Part of a small language model's weights: rotary positions, untied embeddings.
MLP neurons of a small language model. Each row is named by its layer, matrix (gate and up: input weights) and neuron, and shows model dimensions 0-159. Each number is 128 + 32 x the weight over its row's rms, rounded and kept within 0 to 255. Numbers have three digits each. A neuron's up and down rows have the sign that makes its largest values positive.
A block is one neuron, or neurons of one layer that tend to fire together. After each block is what it responds to, as a language model described it from the Wikipedia text at the highest values.

L4.gate191:100111143143119135123107175104138136061111133133099209103159170137137133074132126121127186161119074115103129091135145060076134181125094166117153147183127117223103129075172085083098137128138084156122086109153167128132071146101092143103110135122145098064100121145130154206109164137079159148103166179168167125166112109157069142136130133106043093104107113151168165104091113121090114140160189118107131119102166154154097094122151143119143184121092162127140133150120113136187161125202104
L4.up191:058127178142107097168158157101125161079105085156061156162093068081179110110135116156117134122144111147077025111129110138085026051133134153122111079182106117160094108159146122109084063160124139139064144096156156107139140085103107137101170146195137178143119144101114166149148151103144094165120168154121155131137127081109094150143125122128103125144093168153172104121161101180155144132193144114137133095079164127175054161143135102070148120150131151122107107131086110129147132121117166
L4.gate192:085112110065122098182138149149112153047129079134099113150144108149099125123154143167111129087152155144108099092167069109147100086116059168142122118132107108104115137133125134168125115093105108209146146125102128140151157133176074126129187143132102130140117159128108107145095102180163173154125153124114152122148130155139104130109172141086130076111139167162158080164109127115041119148160150150152187158165047110157098051131093181167159129096108054059094169107132066114124108125108133
L4.up192:059130069092145136143119193101115102147098147143118058210131109141189139160120118121138151170122144092098069102184140132087053114129088077141209103210130136123118138100126192112083164173184115135124111053123137176119092114103127121105189105116118150159079097087122131134118129198129173193116158095138125108099190117115106105129163110142140108132126141184222092123147168165094130150139150204132152179153119140117080088184137099110111151129108170103123116121078091087156140101114184
L4.gate320:118176160088116157142148115124141121118118060140138145154173112132176109147098145169156124099124124100145135085146116122130123102135086126187141051138161124079116124069116112092113108163117147106159137134146146138117089141181124105115093152157133119137132198145194125138077138162075157164131210102068109170147103092153103081134170109127152118130186095151137129114169112117170115156141192085097116102162114163165118109062153130139104126118113121042117161102153056083121153201168136
L4.up320:135146098118183140132138110136114143133136158081162139076134133118143159191077185116115099199195180097103099103201125115085108109120076106114135127147105162131075067118140147114092157082101103147121150171112100075091127176177126186094137128105143132090196132145155121085079107174083146079127127150089132138141141152148133146094122143098103104194078134169165146116125124205136145109106168121160109169096132094150152095163090107160080103142147155129109169067127129123126126158109173
L4.gate729:178082103095097088120118105162147125125120156228135125177121110147155150117148167158057115131163153064123179122149139167134096083112092110136134126082126164140139091145139073113128086151084141176098161077143190112101104069102136110112209167105096080129158141117136154051102126089173119130132064193086145134117089087100129113142149087121107081160116141178187148157098135117105108154140143154100140044193100175166166112185100146107107117129116152163168144125096106126139127113088171
L4.up729:127119137159165092150130119113124095096170113165205132143172102087108105107133166128107124128098112115093098123136111163125080135066099121120099120169154102093075168053156111074100167184188155153109140105124079157112135145163102084112107154176132162060129154080129154156145103101070138096081118125129147093168064204151152138121118162107138092138159125181169176112144165103130117131136102097176103167089176136159051056139177180109164111105113114159111123084201162153180130122131159
Responds to: Final digits of numbers

L5.gate105:154146145084126128126137107126127130124083122172201235079195086137155148107118129121139114116122169129144113119203147105112103093149125098083067112151142088120086098168136126081117143119111172150119139148163111134146103126142078157096136122119094060139050136128098182131070162108148135140103090095153151125122156087088136174165136084134118081100127135155089068124160115167120142149191082182104154164152131123105128054121107104136092124131085101124107110094151126103148146118162147
L5.up105:129120088105126168074118149109135159203159186103132142120120102062148159175122128100097109117107110165139093156126152084101130091123093133161070202068124121145157151075109131160148178124149130139152145106111143118157157114065131109117031124157127082192132101144134158139138199174169140116174109161136101153156113151097122139091127086147156143131121050128155129145123130127058109165080128172148090166130145157107146124140166169119143174130088129123153110130031100097122134113086173
L5.gate169:062121091131146121090186097134128139101118076248118123150172160112116114085116147103127134132096159098150115110143125119139147181166107146095138156152119092141187141067098114139105180085203118132149185095138148107134117094167117105104123067120108097137181106134097158106111150178142153155149148099115175160098111105094166161108127162157104132090133121124174149173093138127181151137152147161116103065164176121147120109133142131202115146161084183093153159169099131078140142068130176
L5.up169:114128152191105140118165152123127136091166097209099162174164171059103114146110178166101111079136128160090136131136155144145092104188078097113143112155114129132163113112135189171131126168145092089153158090116158116144165065125143099123060098129136056171160109111077123114117152111190130171173148103110104141124158074075157089110090101107188143134102141085118111134093128109152091132168090100098123095165184201088138131149171131160109126154113139162061107140131173127129127195164095
L5.gate217:058113120042143126178089160116155112078090166224103067169115131135122125160138146129077122118082158110118129137119165193168110081143079129118097188113127156162128152120105125080092164096143116132192165110131110138121117140088100132155139115133107082114128109126148123148145115185193164147125116124131133158132127065132115124108147105137160149183127187122149104152109091102124092074155131201034117144131145161136145111133064104128143108152115164098139116156132149104160160128120152
L5.up217:139098086118119200167121138155144092125121136127103132121119119113160156106107167118131129125088131182153125164103108117189145171147137167133133141162170091148115168078145081093122135111168178089097069114113116130109149193139097143142084118120131108135130127165181131137184139105167183142133143105167080122152147118107107126142081129107128134128178160118148058130095105122105151073146107186090142159129167109122064096098119129143108142100128218116116121201092132112127152126093161
L5.gate316:116163135152099185126139082117118160098075123140128063194142060135158139098134151089130066143085102116147112119216086154154076085104097105143049125199106100112150122057145194112163136117133120123089134147130091129140170175168112111068145132086188108114131111097150151109123077099169155133224099182111085115170051145100224149106168131101157145078136176150159141124136160109094136149137104150129125137064139139146128139132072133082121147128102105116132169083096161170164121162150131
L5.up316:124194216080159152123152166137125058106125145128084123088201108128142134111145070169099093072140170165104153148127086101157123146100123116073154129145130107116131080124146096112119116097112100170124139168103058116136109121150146164092185050143099104112128154159073145119159124181102108089165150122121123155158134125122139248132133198177063127125106154160103145118143178125140180113157121152110163194127131154157103110100099098138195134119115119115167196143160152149172088174168136
L5.gate324:060115148107111161111126085114152158117120120084126143155127105141085121086083125055148183140119142138144118089147132190166136117127103094161095068172144079186138109159096079094117127080154129151118172186118118141164150117204082105119124157210119075185097109153095159115078146123187184125168162140116145103107157092048127132142119093144098137118188159073142137151102086121141090127130112137129107128169146198057179100162105127141097169116146132081110194103147136152144107171157218
L5.up324:141130110141161153107138155136103119046065164116145193065155108178067121117140119180099095176129161097089135073130104115118082112128134105128125180103124132110085112109125117130124140134131107121085179101146101130164116154167161134059153079128134117111068174175090151066122161098133131090141122172128134114118118119130086169150110175066145087107061126115135110081076108096094119138094082191153131092134160072152055154152181093137176163102082112167131108104141125123130107137143105
L5.gate364:107133131127115122143180120108153119168136118138134085182155156155116135115159150112145147186130143117118155063135164231100169070164175109112063114148140143165199143032106154109112101099155122147046118178129042127158096142142122104110109155116103075184179104139183140129119115124114102122098096195158146050095138060140120142166103116102145111089118138076162145163099104100036103079102145099081157116150106190141144149103092136116102172138137151157162096170103129165104150152132149
L5.up364:118194138107143131157119130154134101121054129089162095088125126137174138091136118162040151161110117115108124146140121177145127092127083162123128133149152115110134106110126163161141121103168157075131102129127115161118107155153143131183146084142125113140038126083107156128168116191143100163160127132126157084172107098155114161142121102015084178069093118122091180105106126083126143173111161149140095093115118136143126125110167122119152132164135175114160133138122171098149148085074138
L5.gate365:138108130111125155130156182164145170173175123063103130129065156074113123075126116077107129120138085222142113161125098088130133163116117119101202131084097109068132070192114110102119086060127111151120130094138126133156115146207097115049115133154084072100097088133154147092141137171191183177092140129099117101095177156081077134110157110158122140118127148161086128160103160070100119123183121156103170127104112151086134139131092128135165139129128172129182161112122085112111084142112146
L5.up365:091129145098142161115128146172158133117076107157100096130091120172111100099161126121161147199149112113087179097227108179140129149114104107107102145202154127138130067137139112126082127100136145110195155139149147145088124155105118136142104140155095149141105150126180153099107129073166173115157155127132125149175154105072138167146137095127117145136103134138138124064077167162106092160102139116105107112066151100114119140158120153150073132112113126094162116156106156125123089137195078
L5.gate384:079149167093060101158155112093136084128168114159098140179192124096146137146120145138205130098215109113103132169089091101130112122187174164172118144138093112129150111073184129154115060074142148127132162122111120090102136095137101089064065095154136163126133104115153150133095124109143121166133117125126078128164131192164088090181113112130133119114124131098118148139180086104164110164117139088132168129080146147111140104125072121117132141048158171127062176117174047169148218161123154
L5.up384:116202132091221116110158035196152130127154024125104160122132125121141157127107115094145148136091154125158142106132116099137136113161121091094178164179148117195140136119148101114166149115161145102192098133159152126203145122161134085113111161111129082119196114109080152089163123096146108116135174119144162164122095124131160217108133122114080108138131135110127091129120168068171169117154119169094135163108153179113125097166106096122121157195114151070181126120141132097083160160168108
L5.gate436:064123124114105178117150161130159184087127104213194144167186139112103142083151160130124141104105169109086141088157081169141100099092086100126135106167102121131162105074101128117143152114160129126153203120121145087167147104114091048148120066148140126130181137073069193089082165129171156093145144158125104163127095136111132111150121085103120131112173147102116130180156153107151106165193124127097118125134168137132112108085137105162150143076097147084146127105108124133131115144074149
L5.up436:103150162104182177071165170167126081075124105192122158178148149109138124093087149132166157084097111090122140082094123171096153179129104080127120142162130072145164108059050158142147154127214129124151162117135164076160127132134100107135084074155153140141141147108039171102104145125142150111155200128130104142138095149129139116141097120096158121104185128121147144166075140111146152143152113155124080100138205132101111118146134093160140181082094176135161125135144145086116133117148171
L5.gate479:106175135066121152091152168096168124102175107175092158137094139111117060163089132124094081121138203121118154096103131139106055104104118142091138108101080097131164096101102153138143181119110113213164203163101151140106141145125096108134127102151188087104122170117090144103105095133149135126189133119076130124112114087161128096139094126164146045123166109094113121135112101079161168175175096134142121139164132160142193098096091098110086151129087102096140148093094147111100067106138176
L5.up479:114136099143145122173122147162105134153126129151160105121140112112122132096098150086120145093119127090107134122114150133137127151063073113113126121189128116171096134075184118155107151120143081107118121104161188116143111164139144118112071125120130129156098111096162147090144161162191189106166177137125199094177106157125099110082137123109103155142106160169140163136128134079161045093137089126102171067149127129108124145189171075136150089078099200126149120090119175148160103088114166
L5.gate489:139119128114142105177188138164088144141128128094168159148202093100117070180120141087177169171142166136152153168108136153141158103114106134161162089117122132140154147198141154118156098156100187154115146165133141109186157166123107084097111170148180062191126094131096119102076102114135095151175144104145142145104146128067109170132112033117130101126122098136126132088077131131105138108172028200120082111206156190186106108162098145124152152103125169144171161151167125079101129126109195
L5.up489:158152168176142152109149128161118192097133088105159111156195165129123082165141191156121184160114162109080123081115101152186142119146082113151126115164133133121141173155142128102073079152147122090170135131095153144142146123139136101123089161121120092092122131120130111127129113077119158125125096103083067128109112169120103130127127074107191138070120118146125099126103135134161124111135074177131104140087168097071152108114150160090083133167144086095171135113084081130088200120140179
L5.gate556:067153123105062140153119151147147093053092086205162074156134122147141156182132116158114072151144140131090137080112127144168075078102086143115152145184145088180117037089135105136079084093137117146138183141148134098136109110104057111161147143172130135147203120121081157122108098159147226120142061142101152105167143065102142177092140160143106105113087138161146130112140120117121135148139132164123144114093118123107085024058150103125110115158077111145154183142120094132131142135118129
L5.up556:083172098120127132118152169116139114122140172126116118153139130052162115118102112151154077136136122137105120092170142125122106122182090088063153123126190087159158120113113121125109134102185147090097121112166132118133161144092146110153083110141171126079165126144079152128133107137129168163177182132098072123106153117144144149113068154153120103147082133165150171109123118099109141143111159173103086075096163148084081128122204101085087166161084194127166136193093166113084153129136102
L5.gate574:080131114141117100163168156109167193053134116233158131111186141092133134088107191100145088140128214136110161081137112140120098067110084110099145103155127139144094118056124147171114182117146094126167188091138138078149108108119110065111097120179143127133152134113083193072112132117164181104178173122105114127150121122122142167140134116085151098136175146062118143160096106082159115121204093109106108122145146133117116120129138102179159117056118126092188166082128147123101083117078172
L5.up574:084134124124178110107126166140114113055120133213138134123168125081138098123029150096159116128116155101093147108096103173123137168135062110099158100169154123157132140080127150184089165113194118094145143093164196101160106107119135131100086055157110112149146152161085175077136149102158165116193192130091147128121146134109124150125117084111158134096163093135112174129086152088183135117136082142107117112156185160106110133177160118147132125094135157160152135103107168111114106078136197
L5.gate693:062064120093115146074191140165124200093098135135146174109123174126094135115128135083151157128042098167083134093105107208149151147122109130121149173112146152105157111122096108169089148128165144149177103166135100119167119085119080145113117085115151145128154126071135117062138120128155168115180088144107111097127105127086128104115119123108159151117126118120090175157090171150108141146129092170141102126172170105111063119176161132145126151108112111065149107098106214104123134091143144
L5.up693:128161125129123177082192192107104137076144168116102159109163112138157115094166113083120170101105152116146169131126122132181097094138156047152172091159127153111146136168069180120170109124161155142126165134075114083132176161151104139124149093145112136124161103118149166103013136165194139160213158127123120099122113107136183140134087150155091152070093163117122157187121064133104126100156109173133113146126173147077108153106127075122109170113087102145154132114107124100129088120037132
L5.gate787:072117103092088120094104145133118127136127167173103138146154176107146097118148116100074129128186165107159132182085060174130102105076086116073131135151117123166145116133169142160160139077146140183170172085121207203143102115186066112161110172197078114093106140105136159166082133125186135141119170112111137122131081132100137193129129117146136110120164090111149169152143127158151156095173082153099101108061150141082151100127128132169115120142129195156077133128118096182149045141096140
L5.up787:098145166089179098129092137163146173151123074105112069079158054113137123180108093104115159164066152079153157148151124165103125125081117143166203169119087130134183104118128157160100165139105150150148161100110162150136136112136121110107062116128200137145100123173123145173141148112181142154218087177086091130162109143146153108092129158156133137155101143117097084045152149080090096146109084193192156124190111095156185145125151138096121127136062125104082118187138119180204127112119080
L5.gate830:085150078145159103135131110086140148191116160161139143101182139163048141129112114105113129119144174173095138099102134127107114107129075134106155101070077147107136116116144163175113145133136135135181171137118103176183146088138127080188108057144143152169144149116075171100137146134111164109135186148097159098084136119107164084119143130080109112089217162089100118102163167150151152132153082146128118105143123177169159059155080148125114147106132101107102182081139144130139126153149125
L5.up830:115109158100123081139120213127097175101116094154164133118188140116143130128200186149113112162117134137093161113088114154138168132164130103172126163149114075124133116109126124136109151121164176125145123058140141060107073139131140112085123114153130048147134111177086161107115127170186107090139145157126127096126087139144089197151116153139149110101110105119106171085126143132090156144152143115123120058165153152092094117148179064191167143105093184130143140138136083122132139109116198
Responds to: Paragraph-break newlines

L5.gate20:161144074151113173126180136103176136107127110172111164124110145183151144118168076147178143138163158132123135089196099142131113111160125150114198081138077169160102089124130104119140150137120183133153162097135111146175139143136121095158036110101121101137180170066144156056170095070094155125142160107123167143155125121109068119115194107115094108127106127131103099113081142100142087146142131160116147105179125110130144119089106087103089101143125151081069168129124175129130136111144155
L5.up20:111088150109086143125078186060131101116144158117086107098117087137153084107126154068079167113124161114121219126102148163072099131136143098146139096056133119159142155149120112135168096138082095108114121158094126138114117091099133092136150149112133121084083127096123147134152095070059112099126136164114123064107162168120155157135100188164093151158154132127178096122138143171128093104126079178156084144137071126114128169171134124110135132150156080092212159122051076151120175129100139
L5.gate27:163109109145138090124122154073129144137126179102142131168169135118091150090096122124090105080124165130094165147024076140213086053145106073125144073116100180145121094096106099173040183155138144125122148076130130141142148102112138121151115094097105137131168102089147146125126145223135115172135145143093127149039114104079147152143179131119076102086047144130102112145179115118121099115105142138099154152167110108110166111121144110117133098063136110117073067176108168100133170120149076
L5.up27:110111089126152117152128093122144130143153096098144101096124101154099056153154079135199120112130184117107143161150106063177137182118123130119139115146137135110084189119093073134095079169111131101147164113077070089148119205151141107172111132191131185123143160152128122083171192051129081137166163147098071078156180114124105117167128142110096141095114148140079083100128095107121136164166092125078137143172108151115078095146116190153108121086162101167125159099117189088122156088132093
L5.gate28:084075120169107113113153133092132147140122137145172161108180152147149137167035146139111127121143137102092143118162205166196111124083119140151120123109070139201110132174069059139102146152107109128111148127167178083123076083136114105114083126153116127093120133089089131111123173129136150082057138162120103165127135143061109140150137105069125117194117097135139161180120195136078125127120099118171152165159134123078123080154166122164114090089107107109066123075133126133175150080174127
L5.up28:125149085148081111090098169084092124139148146102075161098100133145172139063086129057173130140058175147121125137106097130091131123113172108076139090106129115133143092140094099157146087148119137104115094169131091089137117215079162101134104100162125113149126098119083111121163141141093140163118160156089198166121104085154120145119126115077150153152165108142065171119097172129171095108128130137103083137145111088138124144157125147125188165150146205130107121113142171159135077187137109
L5.gate39:083064099109092142129114070084168167111099194131125142171141115129127101131132084067146131186128083065139101130158145175194038072087108145150119066178100111172115103077140064192064092145122144179176152123152084173142117047153072135158095126146102135182134096123112142141159159107118150099128154182090116135123114129133187146133170106118160097087118090140093138118162149091137098177134115116162158100123110141089118097131208150166179122127083122096134106137114131125198145167117149
L5.up39:131060106200109100125110174104159182121103160110103091113133082131115099154115082082117140168146159071139102130113179112152089059150100083103077116131172087131118130105142158132161121120148142131143145143147119184144127133107153133119161158183135155079192141121113144173143143086141134144089171171089147109088119092151141126094073122187070081110049107112181089124199195179090122111175179142148187105097127174108084101099137070104136134153127091177171125171086131131189103125093139
L5.gate71:092124166164081122179097168133146099083039118153151061144124110133122156172173143147104118116080069104106146138124137203139132056141107116151138101126155152128128151146111131133129091117151149130131139130109144188085068148151107125115148157173119083112168085122141138159119145130143177202165141136134144131144087129115130181108127103129104113076142139134142169120177098127119108146119148172114069170053121148118118142051097129151086077120095129120143113140156131125128080083068097
L5.up71:126064152157072128140173169145117170195130127194115100124082152106118097165125054147113143096095102105155203126101134091114123127145093104132089068104044086135183055168138056150184171082115146138138128077121121129129128167121148146122104116176124146184133123131138101170143100098135082090165083095113113188117132169132091095029141097130098136156149152133128076090195130150132126133120093150093118127114112121079089125168174148139184148156113133158169109117133153135168111141138148
L5.gate171:097119131160113125140183131141172209083134118156138105104125145169043114119135074120166119082115151105120146112180133172136110095141180118184167149148137103082129130066067104133099111091133132117255142111164070107095119150097128134149108125106125143145092147105137176103154121122101149109166121142060168154157083128089167149153128130059077136094132162095119086153112074165095102139094096114121118153200050109164109116123128120107129069155120133069163145087092112151171106068152061
L5.up171:175157138127141123153141145186121170160149123086114087113135076136121106108198128119195092142116083062107136157158119139094169122174148140101117102138163116027120177125115175137160115167144183099099084116166111158152059152056133125200055121132148187104141134141100083134134149094140127176112098103110164142108121144119130172162144090114123158109139098118159082179087152147113122120125095078130075143141094144119100127116128128091144135173145144127145105098102149099200174102122116
L5.gate176:134080145148119128118122145091139137125055187117125119153169174128189101095129113135121117080162130126100076064120205130191084085087081126123066085121097186181149092086175031104091147113142096125134165123126142203137160116145126085121119166144101114103181091033152202129140174089162109079099111122132074154104161150090065168123123100118114123130103156125155113155164119102134053158154129117097156132049108109135146135120115149141164109112077157091122098135138109092165108108103101
L5.up176:105174135139128097140106111144122129155120158115123090057158119167060154125139160122125161133097070085137100148119210111140058163061124186193146091164138147161139108167061059158117137130153161139114160110113148165132181123104136136090133129140100133146151079074149121124182148149135110121162106078120078147137122133139116114149154138110080112142156136133137138132145107148125098095123117084180129131155153084141135116126129165122108107153151092036106073133188101153131138101203118
L5.gate205:140069115109158143166152171089142194119117178113172134124133086161139099110077106118178087147091101121120140113167110192160122111105156178130109186134092138176135107087126073084066125088180099124141130147131138068151140068093105128183094094125141137155121082082075149162146121115092179139173135161022071148139087077149117134127108137130103145126126114097169132167110135128083116120091154127138134137146111112104165110116127127177140089112128139138114130171166151195171159161127141
L5.up205:195154113118131111100145127141140194126128152102157158120155068133088100117129150157099101131119057148125158073199111076087182078169112096128076119136135115089076140120175171127202129103138091158120088122154126137125146100146118150061166157147182133072086137163124126137196137104127133126104102147156136175181122192144101177115177096108170112148180144181067155165099163145129117140152146139189129159081136117115119141111134119128127149113158148163115159069146091172140171079122141
L5.gate224:090170170126133133125115150054147122141135176154166084143115137078094120082085174116166120195187122133055150117138163126117103125116138086145125111037111154161184147148107127195105139164146085127114182165118124141083197111133106128122113195156128163124148147139136090111116095187087117084096165172103077151042129112066074141150149123143099159137165186127114168110125079156122164117132167117114169096049132205098135124134185091138161114103156116086147155101151178121107099117123135
L5.up224:156140160170165080124146178154134109126153047156134132087133151089168137211134157092158142115108127167151145208112135130111086156118131063154198152044135076148151075200158098130113143173177131101123153158131134166113123163125145131138063166138106121141108130135090127166152142116150103143169090104060090104055157134086132078106153120152153101146181183108152149116147103090148160073130150101115119136158172165097086088142131171126080142157104089134177118081170094143167113129104149
L5.gate235:093100107123126062157123130129149150132108164126142165132190102086127144092070085174124055162114111188115127115126127119154062144116073127097147061106099127131135164102177093147106122132129117142115155148121134111123147127114109119172165172098094155099179174126133173141146133144166106146131084111112110110112153089134098099146154130144168108128086135143128150156100124131123106110157084142120110104133104112147130098066199172124135093113121116117111111094190148104115102118099129
L5.up235:118113103174107094121134105129151122163133173086157145129157099134084122071137124122155142151174107118161113122188150135134093116148114123117124050078078196108181150105105124176179104101129136112203145144133134150110112092161133053114110107084122139122130148118119167162113102126133031092111134165100168125133105142142044105151153118167197129113178114123121141115114134109133097130140108118102106105153119104156107146044155138156112139094053159033140111174153121126192185164149078
L5.gate321:122075097123104117093093094137134123130149139167154182140185112113092099115176114148106171176198117092109140134152175184117106040157096108212108104174171173141148109135157101166098104117127173122129149091127128132188132122078121090131141178149121110106142120121170205090084147150208138154177106126151132134116119079098142137138130127072090136139126089178129062156121208102128086171211110110138120092172131079138126149108119083125100137098172126091111108099125141157164138101120101
L5.up321:129052115106106126136147102110136095155149181101099108130115118148086103103128065132226150137118121130183080079131174113172085110178175147159116122096126083139158134136107145095149176073121160124092136134121070096134134162063141122101140109130162133145193191149113111141137150131166147124172098157139131127120143079177110087106112110144105125097103134108159168130152160145113072127068132123129171176163128148159156124117154133154167119099141143187094136106074123096187134113111156
L5.gate326:126152163102076125133136115066120125131086110185172117118092200138139100137184172121121080125140140177140160077188109089143115072043130117140105108172088122157089143188130145169118125117133117121161127135129124132171175091184141129156164138123102126165162157149183140105118144121158149184144115110151094147158129108149164190094122109108186134145170195121135111116151061116164147169127160127113139105116039122066125123149135112156111063097132063125150115114177105204177063116143143
L5.up326:160162167119102154123095123119108069107110105150132082176125110101165082144155143097199068161154033105127126108150132096134140139059165166172139117131129155176107152147094108147145127144143166121088070119147104138128200062182135180113113162157166154123168138133164114190124126114110139181085116135136088182127148108212135130068134126160118114188119111108179076090133136130169159110091155098094154116073137148076132134077162131165088143118117100198083110139108097115207135157161115
L5.gate554:112051163109127146144107125130146163097086122188194140168126100147173118124149127067062098125171122065113122093163125177108154065047107093154105073127119095122123124090140128148143112127106089161029154175148151122100136108173090061108131147160160194078085114122177202136183152122148185125084153151092109092130149122145121164168139079084096108119078151166141185163145100132126141145104112126190088147134052099131143098105111159193120103116095104070128114089127121129203135088093181
L5.up554:108157120114171124129090151159135114165103162209137166138127111137164137149117130111110112094141133160186115081143116159134142130104018115168153136179205113097095083161139108110145131163110114119173138168144150148108162072136149119107115185125109092121110130114151112097088135134149134098201124123116125119147146109132195129108105108094147127182100134148125110091129176173148124164088113057099138105126171097152170099115202185132093120067105078169166139087156208185159158127173132
L5.gate674:094144153165108070162110163103164135148094133170153135127140131142183108106165118155197122143220166089076166147153127162125122072141174128152141152102112103186115073112135150159119170062135100102165153096103142171084080137161115163147149131139190169117183111076143181129149137155136099163105118165131128106081121102094065100179152149138163138165084119140128135107175126108129090137149144068118157161143129106130165119102176089144176084098140077070077123140085155108225176132097139
L5.up674:129130139161132119132149130134134081111134156143152126109151132116090134172171137131095139068061081134100138184153145192136075147106108118130123097114147118172164155156176031199113118175173128128158179147133183143140181127097109113132120098144184083143166140136111134167128110151080138116164144154095085161200111081115105136138161142143061148093113126116135165159163132114127146134135134137106096118118187094069109101124154128179135143103137104095104128128087152107231135141176153
L5.gate696:081125147135110138196112142113137131080119119152187153135140138125151120155111123079105151169130111153050153089141094139194072072123097123158159075185144099169131076121123098160090118109162182144156140191159148132124121092109094124123125090174129100106156092119097106138138128148157190170146161151094044096108103066150151126120158122118098117113123127148142204133146126095153123173126140154183188106068145229113121102113138157158072135130105087168153113119138194114149113138093205
L5.up696:119084109150107086110179087110138146167113179090147168140154070130086106095126121164016152122087114062115153066186156100121145089096133134144125069131107177091092087166083047120101143171158167136132189134159144144122074060201107147104196127123111094079156122149104155168080165108094156097096186159151126091158077171099076125055158110136098139113082118122184127074087122176128109204090162117118143125112140115139117100141164149151149112139145143096124178139137095153137175154089085
L5.gate720:132158107134067159128176114158126160096106118136109108185146076074195087126084114131107157145148157123101171113172103170197135123132120219116131097125119084114136079096142071090066146145128198137126123139167121193136117089086094093072058107144126059186152099070130144139105146096187113140165125168104084058152148127059132159147158100092085117091106115133163137208147144146166108205111187139087179118180161101154130116078115197179072159144061132150176103131103158142104125110128150
L5.up720:104119144167126139104049151162121125064084171152130137088175115070159082168078148116169134154185088119104127114165087116141104073119154082079126113063037147136140146130141141141092161116157154139161128150132119127160111116101110148180123125159118151155129062093155125143130149150154137072084125098180127141162132139130104151160153179140118142114170095173128146106177137113157107140112177107134150143143145104148132129099141124164176128125178126097093082118108123131149183142078120
Responds to: Digits after decimal point

L3.gate425:139107117117123108117096079181131131130126139161172128129155163076100128095150174139138148164187127073125080123181151118159080139079089130152135141102108153145118129106154103089093133164114131164132117098152089139079072108156111130106086178129034096087144124105162188133111126131127171088077114118141108075118057135203122155119173152112149122124114091126150175085137149115135114207155146097115143141146120157146085122090187143140138142089072099159150102116144132171124161142110140
L3.up425:151122098134092130141119056132114112140159075107222155117136059129095130132097145129153132152147140076153065103124160129108140111064092139074163122106092172164140134136146099095098103165109118135130160104136111103113147090173118076138169167127094122166162111089077143130148130124159112089108052121112088105084097171103108098078127124089126131145148117144100121136106109087155107130155155107117144101142184130075099117116180178175148073111130133177133122148165138130051150138100063
Responds to: Final digits of numbers

L3.gate627:084108066098094144128162092129161133055108133119150154110223033129146155134070093164150128111129201131174065080174109154159063114142080077128133078134069149109154105075148151116098163121145123139092166088132082134098108132137101152127108098173155128133138189108131162083065057110202110090167158177142164148120091189115108151140181178127143106114142110135144178108125062104097128170108120091156115149186151154122104141137166129179135155107122154126113138099151132115140141158176162
L3.up627:101085180108108158119160104081106153098123143149177091145167154171140121102152044092118148152167086116162122137197075133142136162202138082103194117202082187141121120124125034131094155060142171107046140078138174121154107096118130159133109097158151139112176209154113116148162141210110133136164120111125070170073095150132125147132118130068138162134172120117110083119083088150118141124177081180132182113110153148104115144130065119130087176162114147168084101136107136103146140150149103
Responds to: Section and paragraph breaks

L4.gate61:108116164111142124130147144131136159039136099190136160078145153083138136114106143108164131134102184089107179125128113114106109103144096067107130085145112090155117092123117179196142151117123103157133177079115132083108154120096111113124117100162129130155121146132078167090152137122159145101158171167152114148142062092146142154147127116112128099095179139065119115138112090044165129123148068053149130133133142108120135091157136049157148108065162112051199169081100166169111097049117148
L4.up61:084113145140152092105126135083118116082125082182125163105156127080115133150042138126165132133136161104125163130122088116111136111164099100128137065142115138203142109155155154184126192108140121111111154062115166076141146110078155142113121065134125166149116147137076167102132129125127127095160175152115127165133094093155126115158100145175140123149194124104127098097109117112175125154116074107120134103152139106100155154160142076183155104050177119075201141162087124153082102100094143
L4.gate295:082106116114133111104148148114130185102105153131127157111139121109110110068098096102150142062128164192087152103138105163091089106061083099067130100169136040122123151053128126211138139068174134174094174118097179150090121159100087140134057122182098142131138144114084200098098118085136169137167161152072157127121119161117101129177145151149111082126136190149139116147087103151128129148143058137110127075180146093158122120114122105168160140111140176096151192123102138109110113144066154
L4.up295:141140188136117168145155166183102101050136096190132163107174113141157167091122171097228128137141162127100106101115119163110123147163130123126126162151132163182116111176075160116131155120147144117088190076123110116160117066097131144108075092188133094201123129103120166124137110216136118105139119171174172069112103132150091196125091120114140133039169127100081096154115160118129120104134126169154117175129174155089105111169171068168133133091158168167142151086211157101140154087136174
L4.gate359:126137198140147117121149164125122190120128068175154123118123120083146094064108154082148148097141136113059134127125109174106150113157056101174125110124116079151150161099150135171081136120169103105146165111130132139139103105107137084093109078109128111125169112104142209105123120048092175134185143125110179183091109189193153125191059119137093155090147163169089172158137146151164162142130127125002120116147180108153130132136095088137116121134147154117140167103117198085081103162137172
L4.up359:103139116203145148144128122121125103086116149201133175093135161148110134025109102123125131131103177127155143136186117127148101090157125072118138111153148118135123111087122189201150121103125140119103187154120130090157083097114109107060119073154098136117065154115085169124081144156166136092169161153125204126149151130117076125168127129110153108155145152086158182151100128065118116103094074091162125103139180203124098104177109084144193121081148139146215163080167122125164070145100091
L4.gate535:106084136123148118148100116097121125128102122181094150145139128131109157125095118161172154169153217116116131159112110124116072089151115142110133072133123115155084125130170170195149154083137139152147150101125089151134112132090095125158127101149101166126100122152110166170077145127149162140081139157142168120149123076093155146171144101107133094039154143116085116174190194090105175114176125106113145092119130139142147089133145051136172142058139094045166213143162130147131132109164134
L4.up535:136150152090221106086162155144106119108130086162137142060141125093089152150098146104146140131130150102105190154081158124094185189168111122174098134088125133193132130127108168150166172096222167128138122080128216163159110174114136155168095085148090126084140140182146157142175169186124115108125153098127154169127141133147086087097130093135101102109168070134168140156135184118172166131119141120133084173130193108173081097114130124131176154136124124133185158125110083143126108118134140
Responds to: Line breaks after rows